{"head_dim": 128, "hidden_act": "tanh_gelu", "bias": "all", "init": "normal", "init_std_qkv": 0.0312, "lr_mult_up": 0.85, "train_tokens": 416000000}
MLP neurons of a small language model. Each row is named by its layer, matrix (up: input weights; down: output weights) and neuron, and shows model dimensions 0-255. Each number is 128 + 32 x the weight over its row's rms, rounded and kept within 0 to 255. Numbers have three digits each.
After each neuron's rows, "fires before" lists the tokens most often just after its 100 highest values on Wikipedia text that the model never trained on.

L7.up826:160188167096100118106130124096100149064102089109159095136115180152108163096203109057105126171150104140152195150133123106116078140071139100088063129120118177106142141131160136116131139138165138148094097130121072124111160145186123130127152110114086129103127132154131137129177093144091170172144134167137156114153024072112071164150158126090129111099118122191075191128115096151141165133058158155155127111183115148158152085121138135162079202125173136150156124074130099106081125073154166182118084134161111172148097168096162101097126101162108095123076090097109159164104100105165163127143126157115154087162103156118105143114102108079147103192159139144125098117127121149119142080090135114133082088116102148113106210109124205165163146106111114125116156193098085158060153140112182
L7.down826:185097134149132062053105107089107143113139121114082087155124101137141138132146144126089120139123097116097104146140162113216108201154129129107080077130112145149122074146163077137116143172086151123144071096129078189167090149148147185203098127143091110149140086102089115162165165115167138147129153098149189140154070093109135095104153084154113147119102124110092157136174069087157150159114163181160078113110155114130114134099113174103169138126142106049083133149157085104148146110132172180093073129169128039169141142168137103143104120056194167127178108172141115123105126131199118105115080144125205057170129096149076130110106071107167122198154140142105137126149107160118137128124123156090096103117081105117168138145157163107132151116144149168112197161116151123128152148102107
fires before: "l", "m", "se"

L4.up943:223142124154202158169111141166134133112102106134110130092127154098090179112179116062116139193137069131172183099050133188124140109210101152109161131156143181136083153081116168130124080064125131162170126101111131139129112142116148106186157135163117102138088087159113078105131101144151134197128099156101162102133091118084117127135158193094109131134143093122085117138092145118101154117130074152093132113151149122160136119054093155138111095182150145143207147152124185129134142152101143106170087143145154191123069158125079096122103142127119118075148111089119104154087117119136120157104127154093085174058090103128154151164120151103105177106127116125086130089125136192214132102164180117128121099097142142097197136128119120132161086089053122139113167088134097137112090161145072
L4.down943:106131085115090065114122116129133148142161177097142143122038156110112114128116161098181115147156137177151150120060101141097105137135104121095129160168132125144091155080106090139148176113172148197186113044103167112097121074103138139104117125080171079154075130116074102091134198151120075177088119126179140086133176104089126147111116131088106132117152113071093181156121149158137130147134117177121101118139100181131206142126100099092094178085106172123112114193156146111136162133108152150157131128120120158096176161150119128161105170086110060092077133150122140129183182145149145144118109122138162105143129134083142076165157192121129133101131147203098194052146132150157093110163160089118085113076158113098138142102123109117147201138177147139130116090118193131154101125109049
fires before: " ", " (", "2", "1"

L2.up900:121165079116164106114117106111109103148149167167176125111115109127059132066126135067138163190123105084157155097157111140203097174053083126165080116098111136138143124142153098205212153111214106120161103106090090104119073152208105157117140170108107176108157071055143114157144168125117084145125171099113121134106096144145101129087149117150165093103116147116021115163103074132168137150147139160139114078130075155106179180123105157119144117108160165145154119159137100106134095099088101119150162111174076134163160103183139123125138106126123146154067125089080078136175131106173105121136117096132083155164103156136098143143147088100168121150156154147164085178118119172099088080121183123118126163183090152108164147145153111132117162114148128166052148135149138168120097100123127
L2.down900:124159106133156135093127053124132131119155153130179126166137106152045141097160137141106135150142097117159160116139121126196089157076112099126086096121093121158134118125160090164143130139205100161115091124095114111134072196184123152099166087089078169116197044079114127175148181116135103169167186074134159100171081093133088098094143114152120111177080149115069141132111068097159141177109159145170162139120094134111148124127066114082171117088131107164135127159152105096086068125175150158173132105161071093132095125168098144111118121147170189130066158101123119112185175150184117136130096144114125119163114153116145180113172110100109146160164154142184107139104122139124089088133174116127087095112099123094168124153184094152141200125118082118046135182148127142127097152096107
fires before: "le", "l", "il"

L4.up284:194143101191119133108146146107145170111144160145118146152097157114151095146170118177140137122158063067076101119137126107132089123138042135223150153166096140127162154097128109167064098153077090152136203093137114142174136116066108141166096179108118098092077114116056139157142135137134127089129112107114165147078192078058082146152108128106082105169136114137144160145125151128152143122150118070130201111122094150099064085099156197171120124154093152130105150120145163167165136150075153130201091153135149110131143176113142134114063195127128114090113129129111139116046124161171109122114111170169138135134116062131079084149094105132125087117106110133137087181145144133128153130129177130170166091133110145139080122166171105118124089116112093192122185076138110146145138088092091
L4.down284:130082103125131131106101172101067164129134106051155097115087086141150099057120159102143126157080170172111125094138114097103147154161162150079103149145130122078148086158109111113160127102096162113180100154091148165087111175125083120111145099092140103139127079189134108129124173103112099106140155096151126151149093174111165078119161125121109129080123127114104116076134071101085078115148133145148095223068164142176115133138078122178094162060112135148165161158101109126162118137141137175103114148153129156143141102067130161098157140123165144134095061146156177163090150109093080128182154087143091139112179107155161086113130181098157115197099192146151191081122145126139121179077101148126166151157178070109155111116140161136104160103137062079193150181184119108174139146138180
fires before: "so", "l", "b", "le"

L7.up13:173183209090156086127166102150165104158107186101096069129142147115143166071110108113172144109151110133129138081128132129158128152154118090182127134093110085102149148119166105120113054147109156127051086152113159152120093196137144089136164133118140116088096151089134150135114155148171128147152136114171139080121138113093096176135177117188117149150144096115087144069132116103154135085132090112103116102079170173170070082177142133149150102098140116125125187152109040128114173109153117090103095162164112181201149136114121153169072129086136075089113149122156138155183102157198157126150086094130120129107166157147096152095145152137136131111092096124095054128094161142120126123140128166187142096114090124073062129107160147128084135124132152095137100209119132095095042089157194
L7.down13:091090158138112131095115109122172180141169133107136101129141108124171136112125113181113125080137169164166082155145073168097229135161141156109056170105133097108091092163133153100182095106088158085180154156082172088047107165119109127128150133153145114116178149093133137096174148126123133092092165092201093109133216133121137144097093164133131170128133136126137132124158140116177122083154131103114105116082124193183119106126085148095203152163098084109129127132160106104145122154088150176156094084108055139158132078102128139118085100112107177107158094128111120173080142121099137119097105149141092121148158056179171150149122093123141102136139174081127122153091121130118054183140145114117132137103088093141192130150104125106056155172122119145133206095161141107112172203118176
fires before: "ess", "ter", "ic", "t", "a", "e"

L20.up292:158199137121113144151192088146023128137132134203128054142150099130135150133157097146134174103131094157216192117079208100122113196164131108174124119161109165140136136094096177145099113132152135123087158111036090189092124128130139102065114137113120122118152146164139126140126134097115121157070102123110168117118071092124070158136106130154109175133130136156136151133069117086125117145178126082067107163146158074124169096160165104068169124075119100171112150078091148106091191106138089122107124161123095153180125114131167155099181123088110170101151098137115186132124128108163134128114093076144085119119151127133105119122126141122105145131156093125085063128134156121143154207128132159112115166089092141132148134099179104184124160130163128085155152144111134061082149137162195
L20.down292:119154150109156122142123172123121108141094091093141111123151111098140143136138144137127118094114166064168193098137122104005102164099098147123147169114165143122158109126156188157150108143150109127139138071109106172108142176108133137151113099160150106083114116100123148175107145126177055101117138139134115094115129093204122099129110119095114153112110188161140145194146177068156150108163105205072131138116110058094173126126151110099094171156183136089105159104116108153127140189169135159102118153182134141136139159145133149110162104108111130062147136090124096152092035167181093149082111103097121113146182113127080129080079072151164093131165145143173075150131084125100134112108177089087085112120160133161153194135195175117103103128134075113153139174142028120162144168132120
fires before: "e", "y", "es", "ed", "en", "s"

L19.up134:103130193100130079171078053127093051112133103132126171145158117117078098168117158191162129165148133137115179155088147080130126076116122124097132124134148146040121148122132096153130106154101079182129165152091122105130142137134093103130183142145176134122102096136178158142141081180156112132094133155121183212185153167091098135114099125135109132144090132166156134125124120120135102119132097089162118099086139124102170136092183123131092141134170117112119151156156124194099140079160098097133119118114113065179200105169020132096088073121106150067102118141076128131112206105082146154102127158144119176146144121066144151152190167134140099089182185044142089078113173162128111108113105135083113130193087110145143138152119092138123124134167138161126150166135169096152147102124126
L19.down134:068113175096056113152144155186187148127113105062121165149102141144072133115135119144091170172112173129156157159092087139078174135150158128085087195093121086126128133096113116100127085078142125145107058141130078135185157118137179087146083113122160179137144139105178151159167151137162069136136128150138141168149134127101152089178154096158073095164130137088113131122171134104160109114108138066178084122091184114165114127111114096132126152096122164174123142160123153092082083110191132129098093149106136151168115137108174114163113152127062111128127137117110154146103104078136109156097127107139145089120142210063142173157121135126188156146185117095154118116085163145156126076075163094136094170164147055062118153135139133136042122115147152192137193104159180100151102133100094
fires before: "n", "ing", "at", "re", "en", "e"

L3.up315:127143177086158123181155122081190147117188159101086111089173126102076081142180105157210097145153054106191130111107169117128142092161152120117106159126146144182074167073157145095158157056150097123130127134158150132159105223097133077081106084161123105092125155118190044101103106143124114145088142178132137095112108167100138129131175149155137109171138079108144136190120095137146098108132081177061059121153179141140121106125173100203108131085131095218119114100118129122135147123141130126125149072145093134139114144172116132135117150134121119128094118155107118204102107065126105148162136161100150181099104102129117142160076116109126167137140108181095091142153126156115169091167111156121088135144153161110130146143171121118159086154109214102124116109087125096154153141114070
L3.down315:105137060124172080169117127096149162167184142099104089081079176164165159153142126115212091169209130135162192132072142102120106074068118116092111132131107148147127181061127113084137137104160128134076126149164099152102094100095131115095172120119136078090089128114139067107141156098120140169146151154134079142150116159108132138135160182087122133126199140103162181139104115121211144101146094162098100134106178088129146147122185127140112156145096151089151126125082123149069139099134126136141102099105087143065119122130145165160140140058098144140097169161097096138223207135098130169106124139127109156122129063141148173150149118149172151109106139131085127189130152132107121159135104136124116092077199175112122163075093067144175170156125164094107131129094077096145122103096087
fires before: " ", "1", "6", "8"

L4.up312:194132126089143136190089097125122120057096125086152095076093148141148117129149140075207133184125086149143099107231135177064127156144118105131124137154142106056081122128098096090135090096120169172169080172126136072079131133100105166165151123197142103169088063175154108156170175169127077131133093134145140147149045166113144125148160145166107114146136123167138115088094097112106079138134124120105104090098111124168084180107132138107102143101145109153195143131161124136117112139133149109202108179143166149119095144118065169098127101172168089119097136104092119179141070150118158130160153159063153104136126126124086136160166108104087175131153078126150193153117122127176144049127174138158201107133121087144127126131129128071139077095153144130113143127119149157091148132094140
L4.down312:142073164096188181085165120163092092146146131132102105167078164156121098142139137147085164099157157170101150097171111127124185138133201138130082098151169162124146136136149119128161205162148090147166143046063119132128041132116140096071122133111133130143102154153121116198136157121133086094101090133104137107147084139132127116120090112105167100103155153137063127115154142104117180088113121119172105138134066132155148153180139151116129083142157125140104046131102115133118112181138140113111084133151077132060128104105074144069172102069180157154195067193078146110134227139170178090139125104046096072113088106088101174118111114113171133137158156152148143110151171155151161140093137114113157134173125156113091163092122125143135137105131114127139114073137124180107131135184126
fires before: "1", "2", "0", "9", "8"

L19.up45:134148147155146136164086099134177095130147170065157085098168160114149126183135125125071143088099135105171199153222143179130103103127175120106097145193088126144160121122154125164105126121145092136127162127091114155107060093185103134075139162104116140106109175141072087132149080072116162160118169105141214082095147132121121135149123110127159192043153162099115111136108122151136138138179121183064136139121147130080110121140042088141133155084151115141158181109115075118062181191202109130097134119075139175061101172154134136180080147072127111092172122131124103143155113123128131145119142143148148176122134119129177119137133134144138143192155144127123132103079109055155141142100087096120112139116118109193102142140106157099059128123108101104102156077152074133141122169108130
L19.down45:117124091102110097197114182075176081211159141148111127153172092157114085175161136161098111103141080129175149137182102177169159143117119074096110159136102159104088168170124099124125102071142154149088141071127124152103133161146131099106099106108115133157200159128107157141119096148218141159149152165140149146090125163107115148139150116142133117107113139077114086124087180167091131092129080140104175092160123103100108136133110114138153203107130114170089096199134098151069173137142186123097145153124155130126032136148090117125114170137107105128060111104092143066141066105127157082157077102150168137188090099096102124162146116165170091155144150082108120128122123130111155133113142188107111133143186135080157159103125068112134125141083111178111164194156097093098134042128140
fires before: "ear", "1", "ent", "y", "e", "c"

L4.up551:180162203132171056185121173197128112119079129133118050051143138133099120098170167101101164132135108089156127121165115104196092129117095108118116165103091088092144148202152132143152191125196129147105095139068143143134151077095134165183140180173078102185131132099139130113095142148101123128080170100138105105156080114103079136105178151109094081098175142105085202134145088120119125124123086130104126108115119171078118131093189132152140174087154095113131097146134144110140171121105128156141090158127120126153129133102123128137137168096099154119046106144186138135131076093112098167172099121165170187177110194161089139092090122097127156085099092126174115140190148092131148134177093152113144085132125167128128078124103120131168123122177136131197120146109122090098097085137080
L4.down551:086136106118158101091110169145185135121079163076106112127075100122134093146147130134133086130187105157170152110118134146085109105050097149129076143160113158121164099171123137142150131114131142145127173114098113127136142105151123102069090166070109097104145142125164107172117091172083159158130133071175145103123069144147111069155106157172080115096107148130161110160148102159150092177198162123226119093090134081122165132146156118144158118070119210113105182106084140116123106037127179111136130091099143101168136129096167109104097177093085147103144166140164135117097184173136128140119136115099181050190123162119140079157113104135087150116145188145086143077158181179121148119118105105112168156178120210113109135131086073095158146136043119145149128142125123081126105159133123
fires before: "t", "s", "l", "st", "f"

L2.up461:159062130113094105132133139166142153122136133134125142136070070120083120136155099141161087123105125105170108115128158139107123158103158129151108094061088155129103133169154110139152116124090143130102128113151033208090201113115111218137109177145126172088127147086132129132130117095138019139110144108172148128113188155128122141124141207138171104125132072065151144135153067112134145095163083124147139082159230133140145132101108162120098125113144115088154166126088064134118132146168114110137162132149168117167087167112139211093154159102121120140141146168096115165146133148146176117093121146096163109134178118113139133108180122098089150121120153108146088115000167063166138130160129158098163138111060129071085082140145168131161116120139126085121117147103132134095072127177135
L2.down461:153067085120080112081107116159181105167066151114140100165107082159118130106169110172109109091097135100146121155106117144155138127158178077136088152070067150121093118206148090130149094122130141109138110137110091182116182135165108226077140153111126155113106159092157120144125131109088078170067113098165173088114190165135139099130149150134139113121125090074127082098126124125119126048130095125168152110151187142159152118139105104124163122076129190157175181132109089104145073135122181140113168158142169106146096148133134223104113175072172130167227127150113152161117123123133175078070150179138157107137155110117190147138163115121069145128127166095154100148049167100161088170124111142134113177142094079111101066110104128125103125134132110115142130120085131139110114156152107
fires before: "ic", "e", "f", "y"

L21.up768:131099095118110067105115128159155179087175128150131185128147127161145054186129091143097112167122116094140103105144140152093135100146147153100144112132070152118182154103173097118156144157102159162134094151121170099155146097111126167143108154154152085088176155141149109105214059138142129159106093127161116097159055148133157135155150131184112159103178115104150076163154092106081105073184107108146169120095098114098127099148150121123148131077112117199084157154131086085156137180144092148201134126124123076103070159104162123132152132120035042102154115117129075129161106117150126106128156156124192124088145155090146165165149072090083147178044145140160131078180136145159083097090117092137108168155139133109150176123131188149031126135100137131144158116136098124126132119113094
L21.down768:161082127172098077167170146127100147146127120108129127117167170090151123125135220166148153157135113146154083082152110185135086132128100088089088113128153109115115141140095143129139082134121077166186138163174163111147111159105079118150082057119155169155172111155114128058101182103137100143120125082103140106122137121117068154078208100159141069136100155154130099087131183119124149093142103114048138130059106108072151142128147145186175160165142102108094170091109153201108111177107147119096146145151133183113139129162131163125112137103134128156129129154093103147133109202087133150107175135163074105110172130154083129120070140138133089150091134132161097148109134083085105149036072141198117081101067142163152127173125098137163092126166166107154175132146110120098122166191086
fires before: "9", "2", "1", "0"

L21.up11:154080152084125146144121117081107095096183110145167124143181088061155127142142145122139147146187128136117170066128136117128114085163086080161139114168130094156087100188128068102105112147095113073032156182085141162133171127121090125095180149126147142144103098171189126157127135184180140120120075168115180148108157158115122180150101137110137187102101155158107088103146123098126116184154150138070112159102090127130161090149128076109146124155118161110170107088166110082075145122153106140122110151081159100154171141187141139100190097105114155159124130103080173130130134092088107132113121151141152151134144114122111158113110177134147111094140169119125076130111159089150053049107101151099140077153141136131180118172167124165103086054096149110158121101136207105168139052141205
L21.down11:072109150160103134163099138154057052137064103161086163132112105149119122173183114092124133170133149124130073063206147163152119163131185122177157160075168148101148067093092087114094083155110153180130139122100149178153100175107128146107061177183093125123051175136129138106156103154175133098122102200178158160167092156174169105180186110102122152142141134115153108113136164146169099103119131097033127098111123132140188095113176127126092155105148157094150117153128155134115129108175115110148118111124081149126144143139091127151157078167154104108116132151133099142135101159106120154082136143088116055104125180136185085125172124129072109121161064081133119160117140149106135117125153164187202128137133161092107081102143093139115088130103130112118113127105093145155132152113041
fires before: "ing", "ent", "en", "e"

L2.up423:159146181122150138109135165095092137157185088139125141110152087074113143113106166142121110173154100135153099139176180129153086177163165105220095153098142166142094135109148070072112095132144175138168216117115169086096158134116129084136116131098180158122094089158135151097162110065123078097123137108080167171165157040110134121115141058127128053118114061082127094082139085164198182112107153086082107091127111123192073137105136173119172160125139116152145099145116133176094160147109152130094101140128153207153118131137133094122115094072133125169117138122092128152111115101116148163109136088167143152125102137189097125141178128098173157113067140151096153122116129189115190159096081129150146163085118102103102092209153084135143126093119144139116165098096107114111132113105167
L2.down423:118104141132092112088139127073075131165172083114098129114182082111143134098108158184142095181128131117167157130116169142109127156104136067157176158154125169145095078155138112111138143103080119133100176094154198090116173112147177082108171129115181162055083100160148130099169150082111094120118155094073155152119126071156122097098140074095074148084160114044193075110132138195170197110128126135116125116141069128188095179142115143137127207104119160151124134162083136202138108150132173105081138135101156129133094091154163109132107108083127135132210159134126093146078090126146139167097169130139136160138158147170123105080151114118171179112122131082090149109152098177061173163088098108112082167114111099140123102156147132121141126173122158147111133099170087099150116150065135
fires before: "nt", "t", "s", "gh", "p"

L22.up409:101145080163077104117142122107188146097061152137135178139111134141127170122120114138070153089095153143118087140116112138158118135096109149123136124160082132144137173124136208164101119114126203143139147080106095157083124113132085122130143116100144136076148165156116109114129135121180161167156136149163209128112135173128158135180086104122138160077132121126070046135114112122043127082146155154098172125106124106045141168140140134128128135055062153129132133149133146053106132175134092125118180166097109101082103190125181093060165131184145132104172123092123161120140111137155149142148081113126090196192177093107082181120144055121109155161084188114131136157115165142127083167121129064139126154129143117133144103121173158207065127181125153126145114196129135128099138084114125
L22.down409:107123127118109172143138116107090178141222161094104152126091180130114103095141123159143176140112142085127121154134085167130129181107212138105095130155098097108116120181159142106129184152095089157087133052203103147115100127114151135115154126100099102145139174131102133097117178090174140092122109144085169109155182120190149111122191072137158217135145156106183102140133104104162138140151105151212134101071107085155089106109211096100114131144204164144124094128091123093157156140117141171107108133147116115136107123128135136117064078072142114130143073099161153158140091123063122057140143109151152093132132120146108118204184141140160086168117142116117144070144091148074109143074091055124088093161100138099104161151166138081109097152161136145140101124101155103134169110115087
fires before: "9", "0", "on", "ear", "e", "l"

L7.up388:168124146169122147078139105103097145134174112097115074078139198047130161124110158111171124140159092102150103135144150152101144128158166188169182102103098125119094165126092138122098033143101132148152120083174141173125132141118095105154054176085141169098119041071141111133111118160126096082150151172170136168120129099144111160166076119152155087133109141117132177177141127134130150089158122137103174123131089184197108142134160107086130158133089111089103133117146169116131147140136146145112093109116094080142186093145208095134150083151135179138122079207124083110126114121081085091100081152087109199137131159057141233128160158144105118106083151092112108151131130099142165141144116138082115184118132102069160136155085137108133166092156152178167101131125141089138098126096128
L7.down388:138115148131113085158158097124133153149161161107150115123131046090127209071175126153111106128135117091114180088110076059137133117145140110116115131144091086139119095144056131170084109127149158084082156098137079116095119076187177133059165126157154134064097113118097156116163189110096109176140160088147128115108113074175109135111121115100148104158140076133095153157160116202147165162152154154065151148127124163153129135183099096122119190119115097151165108072183138137114133123123089125113143124149109108188089148159135110141103130085177166115132118192067144092112188127072110141153122199181130165127150141161128129167234069070124208170103123116127138097140146140111111165123125132111130098105094107186136139178133133125077096122051141130136103139131099115156121141092169
fires before: "er", "y", " T", "nt", "ld"

L4.up117:156191134127133184116135096127076121155125088104103108092100202137149128129135110109142109149120117114137136070120123111134145142103116060185069128123146159095123183144112169126142130110150103152104179043176103119079119143097113159156210154126171155105148078131163035145134127126132069123077158132117172135116103125126115165149154101070151120148119120191078146129121074134119110136109188117164192108088117138160085096136124168190121160129141124160139132145128162080144169147106157186120116134123157192069086144109153147078184112111135189162106054109104117088128114072133143121180112114149157131163081113125157146113150111140099119154128091111173131228106116107164167088141149099106152113132105121150174166090064147172108086116076133061151070150152164147094052133126131
L4.down117:142161118142125088132078165091074120136140162111122115140154112178126172095181114204099157117119083091157144102132105130154122159032086136183079094137148110161118140156119129168094219133143166091160165137121051106165216182148137110140146128072065111084076084077170118117139147179132053170128146112126168177121105100157106143118160141119060132110152101119106112111076095125152121206075143156111138158124177128115108083137057163151142159157127159118080095081097081111155169127096144169100142132111175115133119156118141103145150159086111143119164128151124181127138126127204126143096122143115161126169180148110129146110163116142168120168126149143158155109126092085083107123081142150131146090119080113164129098138152133146132155082055121204117154124123187149091100089096093
fires before: "l", "ut", "le", "it", "gh", "s"

L4.up291:128190113083135110166170096117146100130115118154145120100149115151153128132085117115119208096121127136082138091133097106102092124166103143175133125121125193100127131131083199178097159125145100124151157077169111219126122070129089138160126160085064176130122142079118151129127095139108123068195183172093156103121147155135140192113125095110130129121109152145139163151125166125157076178138145094210109141105130130163128153073169147113088178107145138131106147076134083121168163105127100065097159148164132124168140115129146141110088095089143188120101105103189051101077150119116178111088091128147133138140121142085103075143133109094111137172096095087107128157113157074091145170154217110135128102138108126120129118130169149165180179163144146122191126140121032106105072118045148
L4.down291:079081112163085149094187169128134166123158145160110179136141120120130107138103199112145113127121129123126118085151074129098170098132205119108094170103121130080162117141103192102072134041057222161141086146129134122089167109058115128200179140114144112127117070103122129136120159145131135131105137131095172137153118076159122097086119121113136080051083150121152125145116208120099175172153119076114108107145084116147101146144090143155105132115069160093123124138153136154163112124105137080175120144132186161086178077178080149115095121188088137097133125117144155152177150080125123138093174106147139128094217126110123073124136081124169114038149167170110113089125199133143147128125124089100166134118102187162133078096167129113127147118112110092173112105153106115135142146152128
fires before: "so", "l", "le", "ong"

L2.up121:129164088108084094151153129136085094140171162142110112066127168145135159019178113123148144142113126184138061120096144111073097160132142151140163090099072144191138144068160160103124092177121101113136072064120085142123148120167082085149176119110125180173161069139080179144107108128137099116135204181124189144091087151126092170182114080144161145161161121163171141118074121184164104110169099103159160109140200141084122150096160110154109100105081143144126162117106142155191177108143108136141157147144147141184187142125114081067100109131109196090069082119141093154106137092146101125084140107136110149147081121099134109118152125094185084127134088128152135124096163125125097108092144074127121125125155114129077079119126128170118079130113098129168114161159122091192125158166146
L2.down121:111104104132095096143162140127114144133174143128137158139141141158168129078179157125134130143116112203135116161065157123072138145145178144097143107106045176175146138091117136095096118143097157099161067103092083138113145093146121082117192125084115177108120051162096181202130156142115097090151167110159122154061133146122092148170068100165150162176167161191147144143127085189172100089149069146190131115109167111131141141131125120149141090103095154131105166119118139140150161123116143112143067117118175116164168165146103083065103122103134125094106086148152170098132169073143085120153147105152168126121122114113158117105199122059179086145143146110139133085114155157057065115049112108102130163117131137143109143062110102138158086122065093171160107143159122092190124175122154
fires before: "er", "d", "nt", " |"

L7.up855:128159132092169149081180208104102133145088156125194117127124057098128157147143113158140155147076187119132112109190127093053074179069114109144088143116144152099081123120155118146135164097081086144191085136134106146154167163107145147159079129131063155189117137059075109121119102171093133120165127135140182133155108059145114136192188100130058084117129121134107189102095113146139130181080126096103166147118101160145158128125180131134112152119096156099155126128162106119160141160139111100123106163154095128181170107098170180131165132111156124089071181141090160140118126133171074122083135141154120168188113103165112044115123123130168109147109099145135122119123168143089128082142199125063099104090115115073134134089115162186156156122091099106153157162181118106158087118138156
L7.down855:116118054130174128121125132171119108203100100117116108197164101169123130085121156170169092094111169165190133150147114097101067157070092169137076166137129165118149049145136149159080097134127110130103141166133118140130131162136101134147154164124106158144158089109069050140132135128147174142171157081093178169109101096151114125167087091129137130118108136095106131133151072100104115147117122109183129133099106129128110128121103138195189157114107206078062081110106178131145128155092201146159066113150138083153161132133098181107089156084125149115099081079118183099109158115156126150144123158148134135103097107165120078141154065123175114105136143129087124135118168109137133147064159116064133139184110107107121128059156164155140139103124102082135167146215073110119133199095180
fires before: "l", "so", "se", "m", "s", "st"

L20.up742:137147146139149164112119120140094155119134102168103135128139109105124104086165128058149178136104113102130080165122216130186100165117110138096055114154154114086154085119184070127113135171102072142082106156151081143146082094148098024135123108177127134187104144088129120109092122089129123136199058112137090173114201106173128110125133149097162162118155096149153078094147082145146054122179124156113077135160193141069115134209115103117170141147183139087124142137128137185070083089094168159092101174129188142154143145147119120147157100096087165113138168098111091124119135086136142161156091116134167177129158087117131146115098124183045153133133113138137132118112145178148081176110154147110155116082135113130155099155182080117156069143125129155106125101126164121171120101108163
L20.down742:154129078182134135096112180087115084085101143107105144139115135115161124152061159142089101143117151149122120110140115130119040117080148129111087129139212134123135077124146117080140148159113161135103092143140154185161096165114105162140083145157151072046114087111141117144142155167148139228172129132055163113137129109177142075106054138133125157145171142138083062066122138146136148054123147113151089154089131120134159104096103100146139125119165067086153093104126133171090101161091095101102165130134139192116135146142131122117079120115131086136133160148077161150086174174088130127179115165151146168078146132154143086139172151180095134157130104008135184122143114140098128131129160134183145143137174114134198125126097137151167092145084092104137178137114090173126148192113126
fires before: "en", "ent", "id", "ab", "an"

L19.up261:130173101150115144094106136126130185099141089118110136130164198106175116141134162096143143085186119078180141164183116116108085162108122065128140133100133140126059139191176143162128110168156135130114093144076163149100078125167091130162185161145182130111113116096134137148089147132117078113060147207144106106175160135152136136152092094091160078140139089119070151162105079103063095121114162117171164083140103138132129183121146083135082093062142178084082148106120135085145139167164139109177101113077112082163176117149178149154122116122162120121144169131189125103126082118083107145159147136081114087129167191118111159140135072138060109142104155117128115117135096167140107081112074119166113124071156180069109100092195124172126167110156157091105129094136155182152185146127169
L19.down261:136082188111097072142085117064099102160080109152132127057092138132148035180118158104113102075077127108147082135135096123171182084134118107094128149089117080127180127208120154151058130096189145116131183105172125154102125100113185134205116199141091148053110169096122151079166157135174137100162130153118102113116153137158108104157127099115149112116153153102099097117151105141134090147139148114099142132127237134152101087112170094155099137101148181159138165118139151104175111169146036122108065087146162168075155167099132103189114158113171149105117158096153152107110120147131090153125122168119148184137106155124159160108121156107149124190124100146138122073105077148153142174120135084179134113142151104069123129126156128116110122087120119121125151139189148103086136168102105
fires before: "ary", "c", "ed", "ame", "ad", "m"

L4.up765:168114159121158108152156099057103135129113126171112149073149090119175180084046140134096099174115152135166168192133085126168158152161152091139151146131136135150160091129080140112177115171114135116134133138064103134130114152160111099076136120145122192090092129152182045159126095137107162160113110113119078102184144119115107187115201104117165075135152136120171079162068172201122142101119092144124093146100116130101139101120153123097133154153147099128154079131162176126118133096080199133090183135074146126133146118159150161150135129158121126115144124105124152125167124148164098179152145138105160164088146154155139063114086149130165141130155116099071127173058115037120094116151078079111098139102146137108066173158161161171204136143129092098182139085060099137127104077123106
L4.down765:119139128089167116161125176049064147147133173108113130181181156104124140122149086208143056108143139152141127118045120072133136084084103106128143131085148095191190092179143096177118048104180135160154146137139143183120131124091183123096083117129147108127111138113150096137146157089127151048137059116122146137137164106159139152111105113180155075115097084149145097148155165137164111073084165122161141100169158120144095105164143115105117157109144150135135127110133132150078146140156158139161125084121165090133128157192079095079088145132142127139120108142155192091166073153112089114155158067163157109133139135080106189122126103136119116164138150138173134150133079110121114140053074147107078140125137099148199159101158158179178115108110190123078130099111074126134067134071116
fires before: "o", ",", "r", "er", "st", "ing"

L7.up54:141133127180159088172073087118115152177103077165098186122140113126116190167163136143117163094142110109139141108106126118114139201171158133108133151102139103159123184149144160097151153171160126088143056127120070085129138127155100151150133109139069155101132146130089125143165094112148134164161098110115095073184105076193131133150162149103123109121126139099103111093129141152164150167171053083102141114109086145113188121072136134102091158156102175060105136120110110209162092125114113080102117136081173094177172098132131104194176148156124097122142114140145130153101077147149131147123091185125133179092124140052143100104130045073152145078175093150089112086084085121160128108152173153089100115097137167162080184156167153128159097091157112131180081150145166117097062107137162
L7.down54:158107102130124154204168119085119114115143072122101113066116149129114116117110100064159101119133171095100205096155153099116114130170104125116129116171171122142149135191114187126146174088143113177097143120139125085148201205104149125074170127099123123161122167111132117048173128150093169093111152066122134138155182109164149097108107114143125106156100112085124101064170138185123149134134144135165148085156160155120152160132080125090086117160141112195122125113066149158061139195085107124104147139126122079128079120144132056098119077113203117113113116098165132111112131170120158160137127072101158164077072162071163111133152141162112082129179094185176097113101150113124108117132111102132154142157089107176140128083135103150116107133110143119084239145159194110132152167117142
fires before: "st", "r", " to", "qu"